config = dict(
    d_model=160,
    d_mlp=320,
    positions='rope',
    attn_scale=0.125,
    parallel_block=False,
    grad_clip=1.0,
    batch_tokens=16384,
)
MLP neurons of a small language model. Each row is named by its layer, matrix (gate and up: input weights) and neuron, and shows model dimensions 0-95. Each number is 200 + 20 x the weight over its row's rms, rounded and kept within 0 to 999. A neuron's up and down rows have the sign that makes its largest values positive.
After each neuron's rows, "fires on" lists the tokens most often at its 100 highest values on Wikipedia text that the model never trained on.

L8.gate51,216,223,207,189,211,218,179,239,165,188,207,201,194,178,212,189,186,197,229,223,226,207,230,208,213,217,221,233,178,175,181,169,234,197,150,175,205,184,192,180,192,199,207,170,169,188,204,212,208,196,186,219,218,218,203,221,201,200,172,165,203,172,208,202,202,190,233,184,178,213,186,194,205,187,170,159,185,183,184,209,192,177,234,214,223,214,203,180,216,207,213,204,225,225,201,243
L8.up51,180,245,214,205,161,178,187,220,193,175,208,225,208,169,250,160,186,168,223,193,189,193,197,194,212,212,214,199,191,174,200,195,212,198,163,165,223,187,217,168,181,197,192,164,200,174,215,174,192,217,213,194,222,214,200,205,192,172,182,188,179,223,204,199,199,197,186,202,209,194,185,184,187,202,208,225,196,208,205,202,245,185,210,223,216,166,226,176,230,215,196,199,213,195,182,202
fires on: "es", "s", "os", " works"

L9.gate195,161,222,185,219,177,203,188,171,202,215,202,217,220,165,171,192,205,181,200,179,218,223,187,227,239,195,195,188,179,188,199,172,240,153,194,189,196,226,210,215,202,205,174,183,171,205,176,212,205,182,201,193,211,174,196,231,204,215,180,203,191,204,200,205,169,221,196,189,162,178,216,198,203,166,184,161,201,209,185,198,196,199,185,171,201,239,170,190,205,197,222,198,177,187,188,225
L9.up195,179,219,172,219,159,192,178,193,209,220,202,212,204,192,191,187,231,231,198,171,240,214,206,169,191,201,204,223,197,208,231,199,187,198,176,218,207,203,212,166,197,193,217,179,217,202,192,206,194,181,221,180,180,226,178,215,202,229,187,203,185,230,154,194,216,203,192,159,186,180,186,233,204,183,194,208,187,237,199,225,221,240,214,177,206,205,205,192,238,209,247,190,181,181,196,221
fires on: "-", "4", "0", "2", "7", "}"

L5.gate186,210,232,192,173,173,205,209,194,184,195,194,221,201,184,220,198,190,190,181,171,227,205,211,195,178,221,190,193,225,143,220,170,206,163,186,201,212,226,183,171,211,185,190,216,216,201,170,208,181,165,204,197,241,186,204,232,226,183,198,194,203,205,174,162,194,219,201,200,205,179,189,223,231,163,212,193,214,186,186,201,158,207,177,197,207,177,175,175,169,191,168,217,224,199,208,197
L5.up186,201,191,228,193,209,209,201,222,199,225,229,178,180,193,226,203,202,221,178,183,178,223,202,193,197,219,206,203,215,216,203,161,220,175,193,217,209,190,178,188,209,202,203,212,180,236,190,207,205,230,211,187,207,213,209,228,180,206,226,227,221,207,186,213,226,213,211,172,194,236,201,184,183,184,187,205,186,199,185,220,196,200,187,207,211,179,223,208,204,221,237,186,223,184,219,247
fires on: "-", ",", "5"

L5.gate140,193,204,222,225,210,203,224,203,197,213,197,235,180,231,164,222,211,205,213,195,235,218,165,191,200,218,182,181,224,196,186,175,211,215,233,211,213,208,198,155,200,177,197,222,189,200,217,202,198,223,182,231,170,175,208,192,206,180,216,224,217,211,218,167,171,215,198,234,182,163,237,180,187,213,239,195,215,232,171,171,193,196,197,194,223,211,204,195,227,208,198,177,218,181,214,188
L5.up140,199,202,202,204,191,220,171,218,209,207,206,191,171,204,212,176,202,183,220,206,195,170,171,198,224,207,181,193,211,207,224,223,167,215,224,207,230,182,212,194,172,215,253,213,211,239,205,179,204,224,201,198,190,233,214,197,188,245,185,192,228,199,226,200,185,226,205,214,188,183,238,181,203,216,225,169,169,209,196,254,151,201,190,224,209,184,188,184,196,193,199,203,174,235,177,195
fires on: "7", "1", "ton", "8", "sum", "ley"

L5.gate194,209,198,200,176,195,187,186,218,177,205,196,202,172,197,160,209,157,210,204,233,174,204,181,206,180,198,200,202,178,193,191,217,234,221,202,216,177,177,189,210,238,175,191,264,212,211,159,205,206,195,185,224,222,180,237,195,192,218,197,179,222,199,207,210,209,190,241,192,188,196,208,191,201,185,203,180,185,180,172,190,211,169,221,217,195,224,207,230,201,200,208,195,206,212,201,254
L5.up194,158,204,193,169,185,198,209,203,188,199,229,222,178,182,170,179,171,213,204,203,157,159,157,190,186,209,208,194,193,216,215,196,217,202,179,191,230,170,195,212,186,216,213,235,203,203,198,206,199,176,213,207,208,210,174,219,182,194,174,224,217,207,201,241,194,176,240,192,221,238,243,208,231,211,222,211,229,183,186,183,229,170,220,216,142,218,234,199,216,195,209,188,215,179,242,202
fires on: "s", " Re", " Cross", "se", " Se", "dy"

L6.gate253,202,201,192,196,168,213,174,213,194,219,191,172,207,167,212,181,182,215,190,195,227,217,206,208,197,187,207,214,168,147,222,218,228,222,164,192,191,200,214,205,234,160,207,215,225,216,208,203,195,223,183,244,221,175,211,195,172,188,192,170,221,187,204,209,169,211,211,198,181,221,183,221,211,186,214,189,194,225,216,183,194,170,180,207,212,209,198,212,226,183,209,204,188,214,199,201
L6.up253,201,188,212,215,194,233,215,213,167,214,180,194,212,162,222,179,170,229,193,228,209,201,212,171,180,177,197,206,203,182,193,213,191,206,199,201,219,211,230,223,217,201,234,206,214,176,172,223,200,223,162,174,190,206,213,168,199,186,186,197,212,156,207,219,162,175,202,218,191,270,203,216,210,217,203,198,208,208,239,193,202,179,182,195,227,197,210,194,216,204,204,205,189,193,185,209
fires on: " –", "-", "t"

L5.gate137,222,203,203,191,209,196,199,174,201,198,180,218,150,214,182,215,204,215,190,216,237,208,219,224,210,247,152,214,219,183,203,166,210,159,189,211,194,210,176,185,168,169,206,211,209,208,170,211,187,196,210,216,245,193,194,224,216,148,163,196,223,181,187,180,224,215,216,209,192,202,203,205,161,195,213,214,165,177,172,206,167,231,167,188,227,215,186,220,160,204,171,221,191,208,188,213
L5.up137,201,218,206,199,228,224,207,216,222,241,191,208,186,185,211,219,193,181,207,195,175,193,210,234,206,174,209,214,200,193,176,231,171,186,188,262,230,211,164,179,196,193,223,190,210,184,209,173,169,213,217,228,212,229,194,164,196,175,165,204,202,175,156,197,193,190,219,225,241,195,198,215,206,221,226,238,194,193,177,223,189,215,217,219,235,192,185,221,197,207,216,171,185,203,211,175
fires on: "5", "en", "er", "1", "z"

L9.gate49,195,205,218,247,210,178,186,209,181,218,185,197,192,170,217,204,193,182,180,199,164,180,176,197,185,210,200,220,247,209,182,185,199,202,192,193,199,204,163,204,207,167,221,216,240,232,221,197,220,222,218,229,164,188,210,199,179,226,146,214,206,227,168,231,158,223,216,184,217,178,215,166,232,192,201,183,186,182,192,196,166,192,217,189,174,184,221,188,202,202,206,174,176,221,214,228
L9.up49,191,191,206,212,198,217,237,222,200,209,188,180,174,208,197,187,206,183,166,171,170,202,173,158,233,197,216,182,180,190,182,234,208,184,181,225,227,174,214,228,217,206,185,188,233,211,188,169,204,206,203,239,211,176,195,205,224,209,166,199,207,221,166,172,204,208,194,146,200,200,185,192,181,182,208,214,210,201,178,194,183,214,203,195,197,174,231,221,215,228,190,167,203,221,181,221
fires on: " ", " p", "k", "f", " b", "th"

L6.gate3,173,182,221,181,190,182,216,225,207,213,210,196,211,189,180,174,201,216,193,204,194,199,241,223,248,198,219,163,223,188,188,237,197,196,200,211,211,198,179,220,202,192,185,206,200,236,190,182,171,191,217,204,191,197,208,240,218,181,189,207,199,214,188,205,240,221,204,231,221,199,219,193,201,164,181,205,197,200,208,207,219,219,207,198,198,206,210,161,205,194,258,207,203,201,197,210
L6.up3,191,216,203,197,187,192,193,195,204,238,200,231,180,204,215,178,229,204,210,194,207,184,192,198,174,195,240,203,231,168,221,197,185,162,173,257,210,192,211,160,213,192,177,173,193,219,188,174,214,209,168,183,209,225,172,207,195,158,179,229,216,218,194,205,206,175,183,256,204,227,182,195,185,213,179,193,203,209,216,184,207,207,230,183,223,190,242,199,193,202,221,170,209,211,193,196
fires on: "s", " games", " households", " episodes"

L8.gate82,206,155,208,217,182,174,205,213,212,227,208,205,169,200,197,191,147,176,153,207,199,245,193,223,245,204,192,180,203,179,193,217,231,186,198,186,184,196,180,209,185,210,200,210,173,188,182,202,211,205,199,186,184,213,243,212,212,203,209,163,183,208,197,175,194,208,189,224,170,189,222,181,212,194,195,189,187,210,229,204,170,208,200,192,187,196,181,217,188,172,211,163,172,217,221,186
L8.up82,186,161,216,175,204,167,226,232,174,199,227,178,220,197,178,224,199,193,228,179,211,235,209,225,221,198,214,192,187,209,170,242,217,174,189,209,198,176,206,189,188,197,211,196,174,213,164,187,216,213,181,193,181,201,199,178,192,181,209,189,173,227,181,209,201,190,216,215,256,193,197,209,184,211,165,189,192,229,227,213,198,221,221,172,188,215,205,199,174,203,214,177,207,193,227,203
fires on: "°", " that", " Running", " Language"

L6.gate2,191,176,201,181,197,230,230,186,194,226,194,174,161,184,201,201,210,202,192,184,256,227,180,178,150,213,180,211,211,210,242,213,176,184,214,209,178,218,170,189,201,182,233,188,198,212,175,213,215,176,177,207,202,185,232,228,208,184,189,209,200,243,202,160,187,215,210,228,194,210,208,189,191,168,186,194,192,190,234,230,180,172,207,256,182,197,194,210,155,200,185,175,233,188,234,167
L6.up2,204,167,182,209,250,207,226,171,243,194,178,185,212,182,207,171,178,210,195,192,194,224,179,166,239,177,203,186,211,212,211,215,209,245,206,178,191,177,188,206,197,199,203,183,174,154,225,178,208,181,187,200,202,182,210,214,194,198,206,215,171,219,193,178,192,177,179,189,209,240,195,196,210,209,197,206,211,220,195,210,220,189,182,214,193,209,160,178,213,217,231,233,215,185,198,213
fires on: " there", "0", "2", " There", "7", "\n"

L6.gate49,227,247,239,230,221,202,188,207,209,181,167,200,217,207,226,221,201,201,210,207,195,204,160,225,225,224,199,191,228,229,164,203,237,170,186,220,190,202,188,210,208,206,212,216,176,223,212,156,191,211,190,205,197,212,176,202,153,175,175,199,195,191,202,195,189,180,197,195,252,179,192,192,177,194,185,182,194,211,193,211,157,184,200,193,169,225,226,208,205,228,220,182,232,230,187,206
L6.up49,186,206,186,186,209,185,201,180,212,190,189,177,177,174,219,211,199,201,188,189,190,206,174,204,194,211,187,198,238,202,196,222,229,220,191,210,217,171,197,239,246,193,177,230,184,179,213,194,201,214,196,202,211,185,189,234,179,207,183,163,173,209,185,263,183,216,158,198,206,190,207,224,191,222,218,208,196,141,175,194,184,189,185,205,211,183,225,221,218,182,175,192,207,192,215,202
fires on: " ", "mb"

L5.gate236,245,190,178,215,218,218,193,176,198,196,216,204,240,144,206,177,180,178,246,187,196,218,218,204,221,191,188,220,229,194,224,228,208,160,207,191,212,203,160,178,215,182,211,195,189,223,212,208,181,163,190,241,191,194,222,179,172,195,154,170,254,195,202,182,220,216,211,216,155,205,198,182,194,163,211,184,197,209,204,205,176,217,177,217,221,210,199,176,165,188,184,179,185,212,203,199
L5.up236,215,220,188,201,230,220,213,192,193,173,218,218,226,199,230,160,228,189,217,197,173,188,201,223,211,195,190,219,252,191,192,199,228,184,204,210,215,222,202,174,178,203,170,197,208,229,212,201,214,192,177,223,159,236,204,167,189,166,154,198,248,211,200,190,195,203,207,215,177,190,183,204,166,187,220,216,211,216,226,193,193,197,228,216,218,199,177,175,182,205,185,175,189,202,192,160
fires on: " +", " on", " to", " at", " with"

L5.gate287,222,205,221,200,182,189,224,217,192,188,230,185,219,187,175,206,201,205,176,174,229,198,239,202,214,202,192,164,187,217,183,186,241,177,185,195,191,233,150,201,209,182,183,181,236,205,172,202,202,210,191,182,207,188,230,194,182,133,191,193,204,186,217,172,222,226,185,197,202,205,176,168,170,201,182,221,193,171,208,199,186,196,229,195,197,205,214,250,219,192,206,216,160,176,221,190
L5.up287,208,181,192,221,209,218,214,172,215,222,171,214,174,217,233,238,210,151,151,206,231,219,184,231,204,207,195,214,234,213,197,218,210,184,234,209,213,222,204,201,241,204,209,215,196,182,172,190,244,203,184,177,232,171,149,217,196,243,189,206,172,222,207,191,192,214,193,205,236,192,225,196,226,198,181,201,192,189,168,232,159,193,177,185,186,175,206,201,208,183,163,218,210,197,194,185
fires on: " ", "-"

L5.gate143,217,167,205,188,175,222,247,193,210,177,192,203,228,207,183,197,182,192,212,235,209,219,206,191,219,179,210,191,207,183,203,184,176,169,206,172,189,228,209,216,232,163,183,196,187,208,208,158,175,168,217,245,197,183,164,182,180,170,205,171,202,228,195,192,208,160,192,175,179,181,195,222,207,174,171,210,218,178,206,186,157,196,211,170,225,211,208,185,206,190,205,232,192,245,235,197
L5.up143,236,185,204,178,194,230,232,179,222,178,209,201,183,170,222,238,190,234,163,192,189,208,224,206,225,184,206,208,205,183,193,223,220,170,175,171,204,216,191,170,212,162,182,173,188,191,206,186,157,225,212,201,233,195,162,205,178,171,227,207,208,194,193,235,236,229,225,232,156,237,195,190,195,173,195,202,200,195,199,203,198,205,181,202,209,176,219,221,220,184,201,202,220,202,208,219
fires on: " (", ":", "ical", ",", "ic", "yl"

L8.gate240,177,210,197,211,229,165,182,190,167,197,191,190,237,211,238,196,208,202,209,214,222,217,198,187,206,214,171,198,190,174,204,248,222,177,207,189,192,196,172,219,192,196,212,206,219,222,169,208,221,234,164,232,221,203,192,196,208,185,207,198,176,187,179,192,167,198,201,241,197,207,168,179,166,183,230,213,205,183,169,209,176,173,204,177,182,204,252,213,220,234,179,217,233,216,226,229
L8.up240,230,196,197,183,194,181,199,160,183,199,208,197,196,216,238,197,204,253,205,206,176,198,207,204,227,199,191,205,189,190,225,202,212,216,214,226,218,205,192,207,235,196,174,219,214,184,187,198,211,225,189,228,240,178,192,216,204,205,199,187,207,232,199,200,251,180,215,222,211,200,160,200,176,196,192,192,190,199,184,221,195,186,182,224,209,194,209,231,233,202,177,181,184,208,173,183
fires on: " ", " ("

L6.gate318,194,209,219,183,240,207,197,200,209,182,234,198,175,185,222,169,200,191,199,195,212,221,227,218,193,201,183,194,186,182,204,214,211,208,205,205,179,173,171,213,194,193,215,186,182,209,226,209,236,181,178,210,196,192,201,235,210,181,188,177,177,248,191,177,210,235,246,188,163,224,183,192,184,178,209,193,174,199,209,182,187,203,207,215,211,206,153,213,211,222,245,210,172,208,205,188
L6.up318,209,192,226,228,223,193,205,202,210,169,210,187,216,190,197,196,224,185,187,210,238,200,223,210,201,175,177,184,200,221,176,209,187,216,193,195,201,220,195,171,199,198,221,215,180,205,172,222,215,141,222,205,232,208,206,210,197,167,223,216,156,197,169,176,210,185,212,204,205,220,221,216,202,207,216,204,221,235,165,178,206,151,210,195,197,202,171,206,222,194,194,205,177,191,190,186
fires on: " and", "4", "8", " or", "1", "3"

L9.gate226,163,196,230,216,198,213,202,194,227,184,194,221,201,220,179,203,218,205,203,190,215,231,198,237,221,162,177,215,193,194,197,237,197,209,198,216,172,173,194,168,214,194,199,204,188,251,222,212,194,197,172,186,192,184,213,206,219,202,196,162,212,211,198,150,218,213,185,207,163,195,199,196,195,186,182,182,208,175,237,198,195,227,191,199,178,207,196,189,150,230,243,188,205,185,184,202
L9.up226,194,192,217,246,204,185,191,180,245,167,186,188,199,220,188,209,231,195,178,202,214,209,203,217,215,153,176,180,194,220,201,255,196,224,185,220,189,155,243,172,179,195,228,213,218,194,198,192,195,203,171,180,196,214,185,195,186,222,200,195,219,226,188,193,222,210,212,208,198,219,198,223,212,213,201,197,207,208,211,198,192,185,180,222,142,198,209,245,181,221,212,188,195,164,196,172
fires on: ".", "4", " |", " +", "3", "1"

L5.gate83,208,213,218,216,215,239,165,234,183,226,194,189,185,201,150,215,198,199,203,207,200,221,162,193,217,178,187,194,215,170,207,213,193,195,184,226,234,194,190,189,203,214,239,227,213,214,199,207,193,191,191,200,220,191,205,204,215,228,216,169,187,179,177,212,222,203,210,166,194,152,198,185,235,172,203,165,191,190,169,161,158,185,205,207,240,207,183,188,212,230,197,227,199,223,216,194
L5.up83,167,244,175,220,198,185,215,215,216,220,213,208,194,146,186,203,210,213,215,176,207,195,204,217,205,223,164,224,194,201,199,229,191,202,197,219,220,184,189,209,257,179,206,204,212,194,203,191,194,213,198,259,202,200,190,201,219,209,192,186,195,226,203,236,209,152,189,179,229,203,200,189,224,216,206,213,191,170,214,203,257,239,201,191,186,181,215,198,210,200,200,157,226,197,205,195
fires on: "6", "dy", "io", "r", "3", "son"

L5.gate96,209,201,208,182,232,216,169,222,153,183,191,207,198,210,209,212,243,211,187,190,234,223,185,211,221,194,198,196,203,184,224,235,228,139,239,212,160,205,185,226,200,209,205,193,194,204,186,198,178,184,177,223,187,181,211,234,186,203,217,167,162,207,199,178,194,230,237,192,218,208,170,192,178,192,206,206,157,196,202,212,199,190,217,233,228,211,223,239,192,179,228,214,227,235,208,176
L5.up96,171,213,190,194,233,222,188,164,187,174,209,167,194,218,233,182,203,179,201,181,186,217,219,169,177,212,209,225,209,197,220,227,255,169,153,185,197,180,226,176,210,197,234,232,172,236,205,184,188,196,203,241,194,219,199,226,204,212,207,157,202,199,202,211,210,177,198,208,184,207,202,225,225,172,225,226,245,194,173,196,214,202,187,227,162,198,193,184,227,211,194,213,208,197,220,176
fires on: " with", "6", " two", "3", "7", "2"

L5.gate181,228,154,235,228,206,211,183,204,189,189,171,175,202,211,166,188,213,171,213,208,212,200,195,185,215,216,206,209,213,184,179,198,199,223,173,229,219,205,221,193,220,192,202,191,167,204,209,197,150,212,204,228,210,205,197,196,192,162,170,204,212,208,170,195,206,186,228,164,198,231,191,187,213,171,187,219,204,216,177,182,196,170,152,191,224,206,224,199,202,198,211,212,183,216,194,209
L5.up181,196,185,166,191,221,183,209,195,194,130,176,196,163,213,212,219,203,200,181,201,211,209,186,209,203,220,215,170,183,194,210,201,211,179,225,167,207,197,154,240,202,202,193,194,210,230,214,169,183,196,246,201,214,199,155,194,186,223,197,207,203,230,233,207,196,229,187,184,159,209,205,178,192,181,171,209,178,173,221,186,211,198,252,199,246,201,211,200,201,198,209,205,226,203,213,216
fires on: " ", "y", "-", "0", "ing"

L5.gate220,224,200,201,185,206,186,174,187,203,188,164,227,176,164,210,221,195,192,222,187,209,208,221,220,190,213,200,209,184,176,232,206,206,186,167,206,169,172,174,224,177,205,172,178,203,238,215,224,219,184,188,207,209,174,174,217,155,185,180,187,216,214,193,175,219,212,212,186,200,196,204,192,223,197,191,201,173,198,213,171,162,200,216,208,165,218,220,234,207,211,227,201,179,180,213,201
L5.up220,219,241,188,185,207,192,185,184,161,169,172,201,209,206,211,173,183,170,190,218,203,202,212,230,203,192,193,198,239,195,196,181,247,195,188,204,211,193,216,214,209,240,200,190,205,202,195,176,216,169,194,157,162,207,197,193,193,207,219,231,200,213,222,200,165,202,207,183,219,179,205,199,211,210,208,206,193,203,191,195,191,214,221,195,196,196,230,163,203,217,225,225,184,177,211,172
fires on: " as", "te", " at", ":", " on", " when"

L5.gate46,199,200,206,211,197,239,219,178,186,201,189,187,169,217,181,221,186,183,220,162,190,230,194,194,202,174,193,194,182,196,219,192,194,218,203,187,220,212,192,214,207,182,238,251,197,181,174,205,203,219,209,209,222,166,234,185,208,137,216,200,202,213,185,206,191,191,203,211,200,229,216,173,176,191,167,165,173,181,187,174,187,205,194,221,209,206,209,194,247,155,199,202,181,226,210,199
L5.up46,186,210,190,220,202,213,210,193,189,206,201,193,205,189,189,213,166,204,226,205,215,210,194,149,205,184,259,180,204,177,192,198,204,172,229,244,200,199,203,203,225,188,231,228,234,211,197,152,202,222,177,216,220,188,196,175,208,174,159,202,184,222,183,195,200,152,182,233,218,218,202,192,174,205,178,204,207,163,232,193,219,183,187,179,224,205,206,220,222,187,196,224,202,181,179,234
fires on: "-", " "

L8.gate9,171,188,220,222,189,210,209,188,227,189,222,208,185,196,228,219,169,214,177,193,217,205,191,235,189,197,180,237,217,215,193,197,191,188,193,214,176,204,227,197,242,210,201,197,176,218,186,185,196,197,206,229,213,232,201,195,212,192,231,206,222,204,207,189,228,195,197,257,194,168,197,216,184,197,218,216,203,198,212,197,192,225,185,209,223,213,140,173,173,214,186,190,239,166,218,178
L8.up9,212,202,206,239,209,205,200,188,185,164,210,184,199,183,197,192,168,204,188,178,186,215,217,200,242,247,158,224,207,230,230,165,210,217,188,180,195,206,217,183,200,225,226,198,225,213,180,169,197,220,201,211,226,199,213,175,212,190,170,187,207,175,206,177,169,183,208,230,197,213,202,167,194,202,204,208,195,229,205,225,202,236,190,221,207,179,194,197,194,206,181,215,202,199,207,176
fires on: "1", "4", "ton", "8"

L8.gate220,225,218,229,206,238,202,199,179,200,197,208,176,186,223,203,186,220,208,205,184,189,177,176,188,171,183,192,204,192,183,219,178,222,201,210,241,205,185,205,211,190,181,228,179,213,194,169,199,197,233,200,218,168,212,203,205,184,204,180,208,198,211,189,202,200,219,214,195,204,180,198,209,179,184,214,213,137,173,179,200,216,154,201,220,183,221,199,186,225,201,199,167,174,203,193,205
L8.up220,238,191,206,179,201,177,204,178,190,223,154,185,203,169,197,181,207,199,215,192,209,184,176,212,220,192,196,219,201,204,247,195,235,210,180,234,185,213,173,204,222,189,193,227,217,207,171,207,178,199,239,192,217,190,197,221,205,191,201,178,200,210,209,175,171,187,174,201,230,208,164,208,208,203,188,195,178,170,154,186,151,189,174,209,187,214,237,187,218,204,205,181,170,209,171,210
fires on: " "

L6.gate24,189,240,201,181,195,214,192,194,207,206,214,175,180,229,189,189,187,232,225,215,235,221,196,204,213,200,225,221,176,184,171,220,214,173,187,204,172,200,144,220,219,182,221,194,186,222,163,174,182,205,203,197,242,188,225,233,190,204,189,218,208,200,199,200,217,222,223,190,170,185,226,191,202,166,190,202,183,159,205,192,177,202,198,196,211,210,222,170,194,195,219,208,216,220,210,221
L6.up24,207,249,158,178,190,176,177,204,193,215,208,211,172,193,201,174,207,234,229,228,181,200,190,174,186,199,218,199,177,214,157,174,182,218,181,194,224,209,181,201,200,203,204,173,207,182,166,160,204,181,224,183,204,207,209,207,199,190,183,186,220,185,239,226,236,172,177,197,222,215,252,170,203,193,196,207,210,207,214,210,176,190,214,202,195,191,209,176,185,201,228,212,239,199,207,217
fires on: "s", "ers"

L9.gate3,211,221,232,189,203,227,231,233,183,186,181,198,189,200,197,230,188,167,211,154,164,182,193,169,215,193,203,203,185,207,166,202,209,207,231,208,171,211,193,229,227,214,178,227,188,207,218,196,190,249,146,212,202,189,207,225,187,203,208,172,230,217,197,204,186,195,199,216,222,197,207,225,159,186,203,203,185,201,188,211,166,182,176,217,199,207,191,217,232,227,186,208,169,207,178,210
L9.up3,193,217,225,203,204,172,220,213,211,209,217,180,203,195,198,171,201,183,147,185,171,201,183,175,205,189,229,195,178,216,190,201,178,201,226,189,193,193,201,245,198,207,198,201,252,200,181,134,201,189,238,199,202,181,203,182,203,238,193,195,174,206,195,182,194,175,204,202,227,214,236,195,209,179,200,222,193,208,220,204,187,137,182,181,172,191,191,226,192,212,239,218,192,216,217,224
fires on: " |", " p", " ", " f", " v", "s"

L5.gate267,204,214,221,204,219,171,175,189,189,167,189,191,170,225,180,193,222,160,203,211,211,204,177,206,187,190,152,225,171,167,197,219,200,185,147,203,190,190,175,230,231,193,233,219,212,203,203,173,186,208,190,212,188,182,168,223,190,197,177,215,185,178,209,192,188,231,215,182,224,205,225,184,176,169,160,197,169,175,171,192,192,197,168,199,198,195,226,208,226,191,213,181,175,237,200,229
L5.up267,201,225,231,218,235,208,191,183,216,198,216,179,194,170,213,189,210,251,182,204,210,194,197,213,193,194,157,226,193,212,169,173,217,196,183,214,182,164,185,191,236,211,174,170,169,198,179,201,203,216,197,172,210,186,209,220,234,205,178,188,192,219,196,212,193,190,169,207,202,198,177,169,194,239,186,204,190,176,159,232,173,194,235,211,229,223,198,236,210,209,209,203,202,189,209,211
fires on: " "

L6.gate198,192,206,182,201,200,199,199,202,193,202,202,207,229,181,211,211,236,231,225,182,205,212,211,236,210,195,185,240,223,212,226,232,212,177,188,217,187,185,196,226,202,223,201,214,210,206,192,206,200,201,206,204,210,180,225,222,211,208,187,172,183,185,217,167,226,215,219,250,239,143,204,170,168,224,188,173,190,191,199,194,217,209,195,195,187,204,173,207,195,172,250,188,219,195,197,183
L6.up198,199,197,197,188,207,205,176,192,197,223,195,197,215,191,170,216,203,197,201,182,220,201,216,186,192,200,164,212,185,188,227,230,191,238,177,215,186,219,179,221,179,185,209,216,197,172,200,225,202,190,227,195,246,180,162,216,215,185,213,205,153,209,201,209,239,208,205,193,207,224,209,208,210,214,212,226,206,199,198,235,180,198,172,196,182,189,206,198,258,200,220,176,177,192,248,172
fires on: " |", "1", "s", "ter", "8"

L5.gate221,214,221,214,200,219,197,175,213,215,192,182,172,208,236,159,216,189,190,242,206,216,212,186,173,159,228,190,173,177,175,209,181,204,194,184,215,195,179,179,231,205,182,200,176,141,204,141,218,228,183,229,195,209,171,201,212,161,197,157,162,189,217,199,166,225,190,199,214,175,217,198,185,242,194,199,219,216,160,190,191,179,178,223,197,196,245,187,166,190,219,202,204,212,187,219,198
L5.up221,181,202,191,187,226,201,170,202,201,198,226,206,194,211,188,192,147,180,203,185,181,216,204,185,198,199,227,199,183,219,219,214,196,210,209,193,198,206,179,209,200,176,168,188,184,200,186,181,173,182,181,203,230,213,251,223,207,228,171,198,213,206,176,221,258,194,181,175,207,226,195,215,207,223,177,215,231,213,209,238,194,179,201,184,199,210,211,173,211,197,182,198,187,195,179,197
fires on: "s", " U", " An", " A", " two", " one"

L9.gate157,200,205,173,175,219,175,205,201,204,185,198,188,165,182,228,214,181,187,198,243,181,188,182,193,197,210,216,201,204,199,219,197,239,158,209,213,227,204,215,217,180,221,205,207,203,225,182,222,208,185,172,207,189,202,212,195,190,223,202,163,193,202,196,204,166,239,205,256,205,208,203,201,176,174,181,205,205,196,205,212,161,201,206,186,199,215,177,198,197,188,208,206,167,211,222,184
L9.up157,222,190,222,192,204,193,250,215,202,211,230,213,192,217,225,231,201,189,185,170,186,176,181,204,199,172,207,217,191,191,233,190,227,184,192,221,201,202,176,196,177,188,194,205,193,209,225,179,231,194,189,207,186,226,245,186,179,194,210,213,208,208,167,188,207,214,218,201,176,243,195,184,175,200,225,199,212,204,216,192,236,211,229,192,201,223,148,227,222,177,192,189,210,212,230,154
fires on: " on", " On", "On"

L9.gate61,215,208,207,193,196,222,194,189,205,197,190,235,215,200,164,196,185,186,189,227,194,192,208,237,213,221,230,159,181,209,185,226,221,207,227,214,220,192,187,198,201,186,208,211,175,229,207,207,200,220,181,254,199,183,201,226,176,150,179,228,217,205,177,220,178,186,241,212,156,187,203,219,176,187,224,217,227,211,214,211,199,171,173,222,203,211,186,222,227,203,232,179,204,197,193,181
L9.up61,264,245,204,189,225,190,213,208,219,174,198,201,227,218,222,216,198,208,209,203,184,187,225,219,169,206,241,186,208,170,206,212,226,200,216,198,210,248,225,213,193,233,179,184,173,211,204,191,224,187,212,200,178,225,198,190,201,167,202,220,207,221,204,188,191,143,206,206,206,213,203,208,198,213,169,218,214,197,208,171,195,194,215,189,224,213,191,205,181,212,191,191,190,161,178,198
fires on: " /", " as", " K", "q", ":", " −"